python train.py --d_model=768 --n_kv_head=6 --head_dim=128 --vocab_size=16384 --positions="rope" --init="normal" --init_std_down=0.0 --optimizer="adamw" --dataset="wikipedia_en"
MLP neurons of a small language model. Each row is named by its layer, matrix (gate and up: input weights) and neuron, and shows model dimensions 576-767. Each number is 500 + 25 x the weight over its row's rms, rounded and kept within 0 to 999. Numbers have three digits each. A neuron's up and down rows have the sign that makes its largest values positive.
A block is one neuron, or neurons of one layer that tend to fire together. Before each block is what it responds to, as a language model described it from the Wikipedia text at the highest values.

Plural noun endings
L4.gate732:418479503531502494520507494451493464489473485495507463528510518509522545472498540521502473525499504456497503481486483519486522511499528565520504517485476514514511502499497494480472521520483495468524521524501489506458498515471463485493474480480484508577495469493486484478511463499538474463449529520500500480480516493463463527447468535483489532529491505464522497480538528541488504539480474460513517543442514445514517515460519500468490557506531506506498482466538469515497472556498540530481477531502528532473544481464507492514466494486495502520521497456478552513541506486535467544
L4.up732:467482516494489485512481527531459512532541513462530482504463470495493454535501496490516445550479510458462517510516521499521429462494482497496531516509534492468509500525459491491525490503489514457492534479500480527504474480476540521533544495500487521507499502506462473457461511509509464481485488493523554461528546490475528483532459496464500456537504501464511483533500495476521486482501506504532519505482524504567493499496511500504555472475497488495526502484514499510501517479518547550437500540516537481484510513505477523478471501486468506499496518504496474502491461519492509540
L4.gate1266:498501504450494508488459500541470537480481431506507493526511497473478529552519471527479504514518481511514521478510519490521497507509503466561544506486514483526471488520449490508492500512491571505479524508475483503503470496527509511478483480515493481504507546485504455521499532498478448466470468492462489446493483491443472480494492472489505522550517481512520525489435513486522491479542527541494482528503486500498547484484459518513490449531477519487494504529514535458463541485493474528515550469482522517439505476515484521488536474501509506513482468479499509449499513538517509501
L4.up1266:510519501489504446461491463476490489562470509507472464482504515512538495517491557522505470505505500514503503492510497519491494504508488500475534513496522521515493505517477507445528522457484521507472528506503509530524481506455547474473516502472573511533487495461491491520533488505474470513471518482523495469495438495477498454514505530524497483493491494486524479464494503506502563543490547485479496475519501484497505503482487477517494490492508488459535512543500492530472501444528462487506517548508515493496496480473467460476452527494471509535491456507495525490513508486489485523
L4.gate1354:509490465522468503508518483491495532490536496473471470481528441521474513518484504496490482505522496510519472483431452508494483491512493512481532517502527515561488521501504508503485537468501550482469448529502511502473474518468484492491497505477515498511484508441517486495500524495490542522471545470514475482551510508491457480512506543481492495525460476503497477492477504445485566521488513550501489483506526519528504489481481501480508490474508468439467552501534452485512495510546525500485473535507515497466545491476498498475490526511497478467482465477458509513537490528494496532
L4.up1354:489441470469507470524499484514481486453510490519535499502495494518481490497553489544501511498500565487503452508514539481494477503508469527524476501545514466513542492559514508494529493507479484506488470507586544486525487500495473488509427531504519497521528491460490497503471491468516477499458524541481480468512511449513483506492477538535512502539533499486534509518499516526473541484500437486462525532515477511497493500465507517502476508525527485446501485507476514486477490493451515517504511494512503509485493507475475509543499500492487513507448510474544505524488519503530452479
L4.gate1376:511509512490491483486488493515499506526508492474475454532533465489486525551528554488444549488498526493521449473490502542512495478495486544535514500489508456502505511509485488485500501487501522504467502469510495509525540480523508499508471504472550484489462502477467477481518558482470471515463489515511454483475476475487506476488545480494523496504472480497509507470491498497481530513469517492510504499491504506515484489488448543486484532499479496471476523546508505500456518492504519512470492515520526433486491482469475474469485487488507485516470462505505496490521501487479504479
L4.up1376:517470480494476503445507512531462490489490492474503513489518513490457471526511487545444542504515516514532483445509500473534482480495459479514491528511511486531552526480499502494503453497524478498449495549516496470515508477531500505495460500478507516506512430514448481477528535452501492444462507473508484517456488480447525484540469461510477473526462458498503492496487509508481538527525511507504511504498516513492517499504492460521526536503508494494478479536536537489463542529515524478521500473509509433489494485541465509458518490494553515504479509486503491465485464467485514513

Prepositions inside titles
L2.gate309:494516533525499537502500495549528483470523492520531509538517476481469485477523500501524483514497470535515455519491501458514495506533510524505534512469540472523501491492427474512524490511506481473503507524494509529527539549488528527523536518512481512482451473527511506490534499471485476501558553477512530471491517515494477502465542459487489548513469487499462515479473528465542457518505519525482520500472522494463555509500487492510531479503499520492499525484527441506531510498522513505523531487499513528471483510510485473460533457505517509469456525498450486506490471509463484506
L2.up309:516532512542517528493472503498489520446505501482486483472534426473478522475500499494500445547549485527498481545459478485518485499460480540479485486496517470522510505509497498495478540497459487502529499532518501508537516509472483518481522520508473499477507480505511494485462493541511493510504482450528531522469510553489516494497515518473484501494513512489468514511520542463493481494493461485439539468516478494507454472507499509495494482480540509494524519460467453497512509531478490467480515511492474461485511494476497493528523444540472511468476496443469498503487442503521511526
L2.gate414:486462511439452516522498508567528472527523508496524492477510478461505495493483478459512564454520518519514506523480515509497459477488450521501510438490559514494513488485498484491503518493521476511496464472494527528526457495477501506494522528477496477521511449489483475491497500518503517514493513496508489512508508523530542513507534487460470499457498516524463495523480483469551487501533460545484479479496492490520551521499472501485515496502537480469474528503521475511469491496502537464500518494502485529494522539496509490491515485508517490487455476586517495518524469485535471460
L2.up414:479511473468475497534486498472525521538520512456478521497498488511466474503541508501509522515529498484498489474508495460537511469494481500480489501479542489498554522477514449509535512479511498508483433505486544493557496463486492521543506546486534515543516498489502521495516534529496516549479499539446516522549489496527526505504497474485478522497533501524475457497504485492490482510479460513489520484478468526497532484510480439497537531536483514499471519553568554507468482492470476514535515486517500509499503526495524486526491515472490508461477483532534553511518505515493507491
L2.gate632:467455488499429508517485595524518507487558469481536485498493502508521507533518489492485481511508495549531482546499484511479506504501508512468458467523544500508522525469442458538509506458535545531475472489485548565559502526477525537517596496534503505508518536522491494481462507479507509499497496492485504493498516564457500538507536448485468493482451528518513475549515490466544487472476542528509496502472501498471535494482484504466482496475511500484511495463494475489549492489523523545518500536461523490500506480473485476462564507532509500493468530509482474493474525509495460481
L2.up632:516488500500471457519519514474541483512519483481488501512500450512472463498525514514492494537546540534511486546524477529492447499455506524461447503518527519518555518505506447565497520479497494474469458537468512507531500535489524513530507510520518525501512529466513492496524547495504521513544484505505525495492526531493492516522515481519449510459513531517535477485530530476531527535449478508495540474520474502456512477480454486519479482532496513514547455498499509518505488502481493463519481505501499516531513514494516446502527535514526475486517510440523516481558466499492496492
L2.gate878:458484495505493497523496517531477496509561505500503480523510498514470522472507518465503453499461490497520510503476485480469507506510489510536482517502495470501466478459466471520543535470506518510509520507481506518533502508510548480499497545502479500483503486498502512473478515514488520497497545492489500501511520525466468502517509466486485482555470530494501507530526515430512522476504520503489458485495534463503527492485529534487537478510486535532477526469483443487499514515533482553490497499511507503484498496499519483475530488519482507457502530485470486481473499554503499503
L2.up878:486542501529476524483482473499515509504550500505499524537510487531499486509495490474477513509508499496505518527512513483486459478454486543473517506476531485504537518514502499500493508518518494519513470471477494520542506503519538483477493459517473488485481542490509481504473524473445518446510465486497489484535522485447487480549503520488494519490482514521469546514520485480496472523528489482477507512511529450485473481526430464493500533488498473520511471472480501485556504520484534513501486521461521465517494467458503491481529486508434519468504485442517454515443507512513511563
L2.gate889:506478465470472486492513524519546476465519473489480468493484516504512483489465474445526515507516528461462489521501475513450525555472522500512452543519504534536513434457493462505505467501489527482493514510495487537521533482551531498498523504511518477484498486505515495454547494514498481511503457473498501493530518545533476530472511474549499510498531545507559487519490532486550503526479523486491500490491517509507520510496481521500493498504477508516494510511470475501468507512532485493506486527467513509486560523452512530502527497515479467473536525492459470501508484501469485494
L2.up889:461532449497497472482460472524517465485475505496526523499484496486495478511468515447526510521473480474497477520532498557486482515511505503490481516471481521504537494467504466520522451501482506445484528521433468461538478512483499502459485522484480498473525443500502498473520491504486511511510452486517526524495544504528508517482474493477546508519494535506539487458514466535529527552494514494483515481509522475513530507464519536534502509494493514504518490483490462521450520496519493484530485492482555448451524501496528483522470468489500536526514531539469479538468512467442504487
L2.gate892:457483470484493533519451503520542527438539477520507516508528469451498504501518444485480546482536481485484467498485504438433514499535478513516456482548496529501510500525492499492508523528519532481464487484457511537535508511495552457486494494526564496518479484488524464548534500543493528525510490535463459491493484496554503510494528508514523494501460489479516488522500540527530519537526473488503457523513505494500506489459496528523465501529464491506496515537452498499522485518498468512540515482483511552497494497460514472489508478499508495438536512517499461462524495457503519447
L2.up892:506477486491465511530482516485487511522497526467490506530498488536515465501515494493494526515552503477502523476491503438481505491528487490473441458525523522491525524523535487503500468547529538464468505481500505471504526490523534465539530529503505547505517514468475484502528519535471529539458497471511505488525499502490551531485548488491502524501498501560541507543480505522476512530473493488499489486528514555495525519447495489510473540480485531456451516497500516480490525485476468514523499483489496532512469530491501482473485460518505463482502488489486495502506499492485555470
L2.gate1360:519517535447513513501457522547538543494550480503553492522476455505535495512516491537505486490522476512510478495471501532491520489494527520467488489469512522521519527531512520488509548479507506539507481519489496498492473497519498504476531520499619485524504536480542490534494479500511495465500455518471498489496476480481500491485445521523506461459519502499482505474472485515505495517506498515484516523490514550481514491467474527530475453522502449490519513521473515502559475516521518550525498497488461506503517493514469477507570478474507503493507458521527516433495482486510459493
L2.up1360:493500474454494496512484498526514470494496488488511496543503448485510466483519523537511536473518464491486498495447514502537514473513462488482485513453495493500515519484517513535498474531505530490522464486515528488507517502477453471507491511453518506495495544483485490492510536532499517498461525433501519500508557530462502483507485472482477524469516503510438533534537481483495539542458515535519492476502529521475525467516475524539472466512509538499531491515468485462506453520501523502510501518515497496497475504483494512540500475495514516534512515498495449499440492505521512512
L2.gate1843:476475467528512507513461552469488497460549489493521464482518479500507498521465493538478525509494517501545484521470466489479496470519528504485509489552540487496490496495420471521523540461469554489535501509516495542508481522469512499519540524529491483474500513495525471484475565523492521559484499483521493494545497499520541477493523513506481521485471511480503470528548518457523514530471484488501458501547513573523495489490492542469457469501489503481523491510501482548529525473514462492522478517492495524525472477522525496506540535491501482516495538514504462499492462513505489509
L2.up1843:487503492478480470518512556461517492530520561522484522486498478498475479497509543510473508485528516519465500517518490514453499499489515431521483504570550474477507496537526456491451485493526504499493473504474487517519508526481523491513531503475504523515527491460469486517490537536504467513473538491485468516506498474505454512509459531511468484511489480467492460495491568467473523509472492448522501549475517506540505486486466557506445494477542530511480482518516484516496467505471548488519482514513499521545544505529537493494497530475502470493531525495512513492569491475534532541

Preposition "in" and kin
L3.gate752:509545510441495553521522477484536533486500498488497512516493493517504504514495472507480444503529467496499492521504516534499454497476459533467483495490502491533508465509479504519513556495499519502526466489511512535487562503508458497521522486509508501525515525474492465542474579496514556475533473504506482471521534491500565518462485513516519540459508473524545464496462512494511549548450517503512480533527519521512524511475464539522500511506488461518551498501452484542549495510544542502539493516492480504520490474497502511487536464491499500467520499528504500445457470475485486474
L3.up752:478518494514510489492507520518483539509510518459519509561521447471474490513540461502524464548513503443510467496492497481483494526476508539475492485513483461509518496512573514478499492486491503474466507502460513497508473528504497520488509504530507483507479502487502486493542498538486487517499519533480486468485541500488492539507507513531495523500465528522487546529542549464473492509517535492525547479532504520490527487490538526465499507519530533454462519511522497529461468487524480476523429484517506526475500495472466505508494472465512493513497507467527477486533515495500470476
L3.gate1461:513491489475477491532491510526523528502510482509526501494504525500510489513488514501476520506546462489455442477501512470509505523496490465468499541525502507490504509498496506504495510501474510453503508497498515555518543554529531528493469489533505503478550479516519468516526539474500500560457498505463447498512489474487523513452519493509478500495478485526539459512463507464516493492448516487526500499501492503499528465527493490507495483475479471520511515518499524509540530499530542555496492476516476559532501455461576527479479486497504503480428488480528511422498482479482518502
L3.up1461:504512535525461455545475510472518489527489530490522520514483532524517448477486487492519463481521430518518452491504512436505538538440520468506450485506526569514516469534522502506500475448514503485501488472464491529532487498482504522513470466521511502508509525477488490489547521522467507519515519484479496509491545478496515533487510533491504508481486491500546536508529476457496494507518527478521540477530503484471474521472482473491479507509498489529459477519508452480533474461498493502512536498506463479517510501453509458535513523514515505452489501486508493495465515479479521530

Word-completing suffix pieces
L2.gate10:511495497516463503493488487490503511520512442527517511500519487559489526504474499500511531544519502521473484523489514484481486467500476498480543464499516479510462494517524481448548505512536479476517510514482490531504540506457482507470464502482536468514478494486523455490495477523507476487521515478464449451489490480522470494516465468482528475530496498498488473526531454499478531509508479547534503517511514518542495481499477471536447499474523509516530508482507500512542452469496507486494516499506507485481481496526470507443486485525498533450532522480485439497512518480478488494
L2.up10:494467510565496505514488479531485489539527510523510527493486488510510492541502491486537529505493513491491479492478478492540521496485494467513508504466530488488481483459457470477501467473501529475511466471505491551490546468534537499493488511534492476504480491516496514501476519467454497537484517500501476498547499507439450524495489509492530462493500503498495479510573526497468502500515518493523493469516501462507510496480479484485461532474505497533504487494531447519474497540508492501466480523502517480500478460478489427507488480542485469469508500475466524517505495489504461500
L2.gate691:480510506527501523480509529495525458527537482496507489542516467521519526482482535501513496431506508524508496502482524522482508509471490474491538499513517509490500466497466506509525443472523489517528499519484495464496483564526542447464527486523555547513468509512470481484502535543503514517484516449519469494521491506517505513500446477515479471485483464525498549543497518496502494504505491533504478515522493502525522511522469529505505505491523502481460486483496468499463539549483508523479485487503495501504519488522479473475502495482500505482495484530483522472535501471450505514
L2.up691:471484493499489516473502496461513524517493544450476530515479521495523490491515440478488527487469480495522485461557534511479493486442506527475536537520547497509571478524476513469549501472491504525521530547530509455543515508471539500496512500487517491486500509544466510500467542524498520512519538496517488470506455464549517506499483466519501483481484487483549477534482561514474558504517517507535495510479494478493470473495494462523502463462520525517524521503519490467470511537546504548503514465541490494493509451509483472481494463491493494494497485484494497503528515486522533484
L2.gate1030:463517523488474481519519509480511487484473502490477499496498493474488443478553535485469497486512490500520469456494529553494467538524525553507466491573476547481540498521485524458523505515510538531505469501472497538500457458490519505518514516485500500481529510509487499511485503469500509494499482531531491485532508446532486503486501534492499457470446511480541457495483492494478509510525518521491531578508500495557462485504515462499484455501475475503488486472511516486523530495510506473499486471540489524454530492496505504475494499489470517535516492510547469491493497516511505521
L2.up1030:500523541478473480549540500507468483539456490467445539479497551496491496495503492512516437522580521497481467478498486479459536475531479463540478493471527503502534503505504492510540486517523475498458493525473487491497516518511493496509480532511479530509473522513516510517521510521507491502511519477509504485556509493482483520474491461477467494511527453490468498502497510462488497535513520490535521477471525520466553489563494534516534544463527480522462503490530505513520581505518503517478460481490462533526488498472542519521473486490502505474510502485497543521529528538480522481
L2.gate1147:521491493466458497456504504556532515510449522504515500536517508471500461504464505543448473483502515483528502465461518490460475484501532474494482458483498494485519521495471512513504486544526546467484520511490514496496486525521516523534518525466489484525532489467504477484494541507513511496482480531480535491524469464515529510489481477469469470507494462487471493509458536521526491532495498473489459512488509566500516474497486508514491481495467489406536495518542499466474529502482449533484509504486477536483502460517488541517490536485501478536496479493495533491489446516494496535
L2.up1147:477482486513473496471524520500506504541464488519561515512506464506497518460497462517526456506503500502529528495430502486490478529494479503466554530470504504511532533442474475479538504520495522486492506497510526476524501523539519506521484504457473489509551487547498480524482562525512562512504486510502508494475502496519501499467495462479504465520496496519480495514510481511526471500485512489494500512500499525529533490502482490473514469459506536460482526495467477510463495534477515509485550483533459478482496471514534499484479510505503499508527437513553456532479508562512465541
L2.gate1225:498498534488481509481475518520514507509516492526488546541491480489496500489479494490475524505531491477490485468476529478478509501459470501500507526507475569506503496502499452466518514531503498475483426530477516483547477512508529494520512479494524455496507492483507484545541523495488537521512473534531494496508516501508508487487495498459496511442519507506492502472474483490473523503492499494512493547499504503506500489487492491498462502521508499541528546470530507523450477525513503525511507483484518504475492483449472495532486499519492490461504493500514551506530496493497482455
L2.up1225:440489511553492493516493499497483465482502489486499525513514479550477512498542484458500472518520504484469469451493493461505500483486491508509496460523504518502560499466468451475546538501481519486459476510529500531522474535524556516583474516482485551493487525503479501482509527504466469510495506558524512492531520498505470488518498512506508462495466535533519506491517533500503508495483469450482540525502458522546546504498534454493489490470495502515468535498513494485494488490500503519499514451513492549532497449468497492493479506488510459509535495499493542511514463533432519475
L2.gate1328:463523485512450498498475533559515506476515523463511511495495488563457529474510477535519474490570537483540492472457502490521498504513468496501493493490512492494522546484557476514531494488540499518458477570475501469488478524533537504533468489501514505467518522492419469504537543537471538561541502516500469487520502475536490529478515488495504469478503476501488516518483514455499511478509499477502528487537555513509545467467490509501496512561489531526477553485539496516487494530508498533500423466505503532567465446520465479491453476466507439505521506524461534479519526493469533459
L2.up1328:501504482542469473497552490430481497521501529459488456511532565507508495490488524511481475495513539480516490500499446526511477513494507469511509522510538530510515506501514492519523481498541483477509497543484513464499507528537495479499509480510515530528521469466467492464508539524462499463488518461504499482487470481468485551452496504494487493504533470503524466521476462531479499518545479508460510471497485531525493509485531514473486512526498487521502472515532516528454520477467459535473546512503498472551543516505506473508465551521498527483512466477472516523454521489475529454
L2.gate1363:495458475469458532527465534512506497496513529526519456516513454523532474507505498510493503487560522514567487511432480494501528489488493508479484513524511463527499510442504466469501497544487542517492464500490524507516500482529519507526503492490489490528547513439489501494505489481502532467427478517479566440529520481513510538465517490482537466448479464552479453553489487497477513468509504505461452511503509491538558481494469497458476529477482478504465467485531477495474519507513497473474469511459474560518509453507505542474509510493540515523465498531464506477507483480484515502
L2.up1363:518530497513474498507493469482505540478477534523497512522507525525487469495467484490512493502531529493492477473485516493473502462481491512516465499533507511495544516439514511493503494561482479461420495546462481522521488486513495529524465505497505533531477505469480494504523482554471468462460511530489535466471476479490502547456498527537488477503454499503481479505507518501517535538529510502495486511536506499528541462510514562465480540496480501482459480528506506561474527552524486534511532518521511507521503516506496514493440470525510480514543450474450502474538535486505507507
L2.gate1588:480457501496469461481470528521514491511495505480509471527494452504451500488520500510488545493543527498522534492487487498433489501488500509503492487454558505504481503496524492513525495522510524475518510507508517514522542510531557487509458483500484506475524513473469519510495511500501501505513555490523527513555496505533481488468512527480508510505519492533524458515482514470471508483509479487481477515502559471525515497505502513464420512486496479527473534484519507512457542524472501561490526503468537542495471499497476461497492471493489503516496519502513557520511492475486517478
L2.up1588:469484423476457510516484503510505449489533541488497524554486461527474499497505488535522508503484514506499532508460498497474515536543529492485504483543493442486514506522455520462512543512520500491541541535531505510493502520510540479477471503510502464481498482505477507499503484554483464432528536466489480489511493450451489473502474476450521486519490446524521507522525509485525479502504511487513457506511518466522501486518516499491490537481495517508501512503500488526470515526502496515476503489476516528524486455489483467466500513499485495515513515516521532478499465479510515480

Mid-word continuation pieces
L3.gate192:493462509483478488505456530587486526492485490487518515533532453491496538525515495516480470534504488502527459516484504500469541509544476499483503451488509509527516550487517513498534520535516470481496533477462512516540522516494511480513493465542532487496504515469456508504525524494493479464495520522491513493506503466489512502451495487518520497504522471507492507548523485474474505450510493531496462523482505465478522497515545469461507527517522473442480532521539509532505476479556465505521510512493510507506448476493515499496468493506494479459472482484521506471480511485474558461
L3.up192:497486452503486537479496504491493497487519467516514471497482441484522528485535488526476503509485487472523529526492459499453467480512490467476478496476485480522485506491486528509518505500513508483507481522506459458494531510491461516440494489485472491480499500491483508515514502483514493472505516452514524495515524519528549478511477554495502493520486516545555500506504528549465537492489483490486491486526487532509545537524491464476469511541485510496500504532465533486470513513460478484506471529492502519540461509478493518483455522521490537486532453503524505492525510489487506513
L3.gate1707:459505455464521532484475486526516493528483454484513499488486477521526532468531497536520509519516526484537535517477458509488513478514505501470500460503513484466473529481469478450533518496575557487487483461496512521495510469510515515516499513487476473498470500490511493513529531537545503506532517476471507474524486459533504501545490499465482444480498506488454519520459482486487508466508483503453428505521509480514524506514506490461504476527483468496472531501518502506516508476515485544479453467527500520499501457479510533453476525496506483486529467511499473459560545486455499518
L3.up1707:451534450496507507463467478541554506508508484492510486492493442527497512473497471498470480501483493538497501471477461452496544524523517465506541471502520517491531520480507441466531456539546499509468505496520506503494564525531532479511464487494482450498489480485483485512515496493570522489514452493506507504508488433479502489507489485483511481476494524490498491527512466493481527496529462499467427506484507466533505542500512527519502486521490509513510507510515481518480476511495454527448491469514443478544497484479497472506446493502499479487516509494500501480524498449494533484

Clause-opening preposition after comma
L4.gate390:529459484453507487508536486527491538553503507513533509529504509499506455457517458500500502495506499528497537514501490482494522540478494474498497453514474483500540475500516517496507534510521473517476521506525486509536441499506492517490524492475544455499502497498537484487483530546470520536509452483463499472494500521533536443532528494524488526480463508530503554540492490481516517488495519529536451505461527465470506515526529500509501503511538523478466477529471494456545519524498517525521497480512503524480495478455468504520475473502531478480480479498513478482527499508525483453
L4.up390:514534559482460487476491491473500501495548475484500509469472518518479536491528484469505489480481512490477504453497512512492504536557482547537482524483476486522499527483492438539515538477479503525510513558524493476466484511502527495505501529470519478518512489462484511482513527514497498536506455524501504496513508471546492484497524541458512482499528513494512499496491540485530473495465506486498493516485501534491478467540504485519505515501460537431490508505518542524505495526495482527502527486528512492481539490447502486527496497491498545482513438522505519544486497500511508497
L4.gate1135:504481438514503548487473523529438515524512447501539512522524509509518465515510491557520507492493504507496540513482471484470485464517428494510468437476500445478518537472501517485536522528477487498496498540462505476467502471500462537499469479532484518516496533516498435491527508537522528494511469506477501526526530510477477460496531486507503551473502515471474506548518530471555459500503502481496493476540509465501485528472531516502533486494482523541513536486476464513503506501514498485495492482518535479472466484521558491495481499523544513516495480526519456485449465490500505503
L4.up1135:543546513458511483476464513498513556538492438488490533490498506523479526507503461485508525490502490503533503438504475479518562495534481454516519506467450536484502545506496491496498485497534498451499512534459511479437491510483502493496482506483538507463526517513508483518478476476489490485474473504482524520518516532519512507506460480485476475480494446500520531510468511497500505474510470489468464459444518538481520501529495491499470518497548526462503522497509517513494489533495520530500519537541487529519491496530487545457492512473507482519512474476514491482471526472525539494
L4.gate1668:507488521492515506480464511511494503504514436518510485519546464494496507474469475467519463528517463454479482514472486464480540509497474479504502453495517504514478465473481508488490566515505463499461486482461548506505490487500446507459531479487559465490503506481502427516526495518476517517459486493481487474482509560529539514518536528492546506485486532529467549502493495486475464478484503520504454466509551484500523530502470535500506541476491535478511519500506486524481461493530491469529496527484443502535486466511513525481522463506508540497485505499490479473512507483541465520
L4.up1668:454497524459482499517516496527517501510457498502518559488489489522454508480507500499490513527469487495489505443492514488486507498483502502512463488505486483505546507490476518491485496574507465483503470507462513471503499503506475520467510514497503509516469483497454456503503475498456505478475533513512452510500528471539504490492542490471517490502430502473469526528469518478488477475516483491560533521487555473510505509496514531491504506497484514512478511489556477534470471470477516506522470508532470497515509523532541445493491479496513526472512446474473474485494518473543493533
L4.gate1772:493516541474508486506430491508524515495496459509533481517502477532495496499484441522513509482500497484497522515493506453479494513536462494484484447478486496536516478502497511473512540550506496491463515493471534526482523532473468555468489472506565490507531488500517493537495509559516504486487473520508502462453492463502529505536472496471493501466477485515490492517499512524527523510507520472536520537503493480522521505477496514476501521528534516445494495563504540513511473492514449499528509518501493538490527456516477521515507494513512529466468478498528505459502525491502489510
L4.up1772:495458494487507524488498533550533521535526503496518522441508503499494477499528480446515539518556507496490469493492511452493478502463491536474495482515483493484522519500522488521467473482527534512490485504490546525525492507511527496494493536497520539518499511519487482496484530512481513527471488495493485474518545505494535535547507493484491521491468468523486506504479535514523487543485512510525537516531519504489528464472495568453487468478492509513490496497510504550507460511498475521520460518528558489478501510463500493526470488509528499500481485506488438519481508483501481451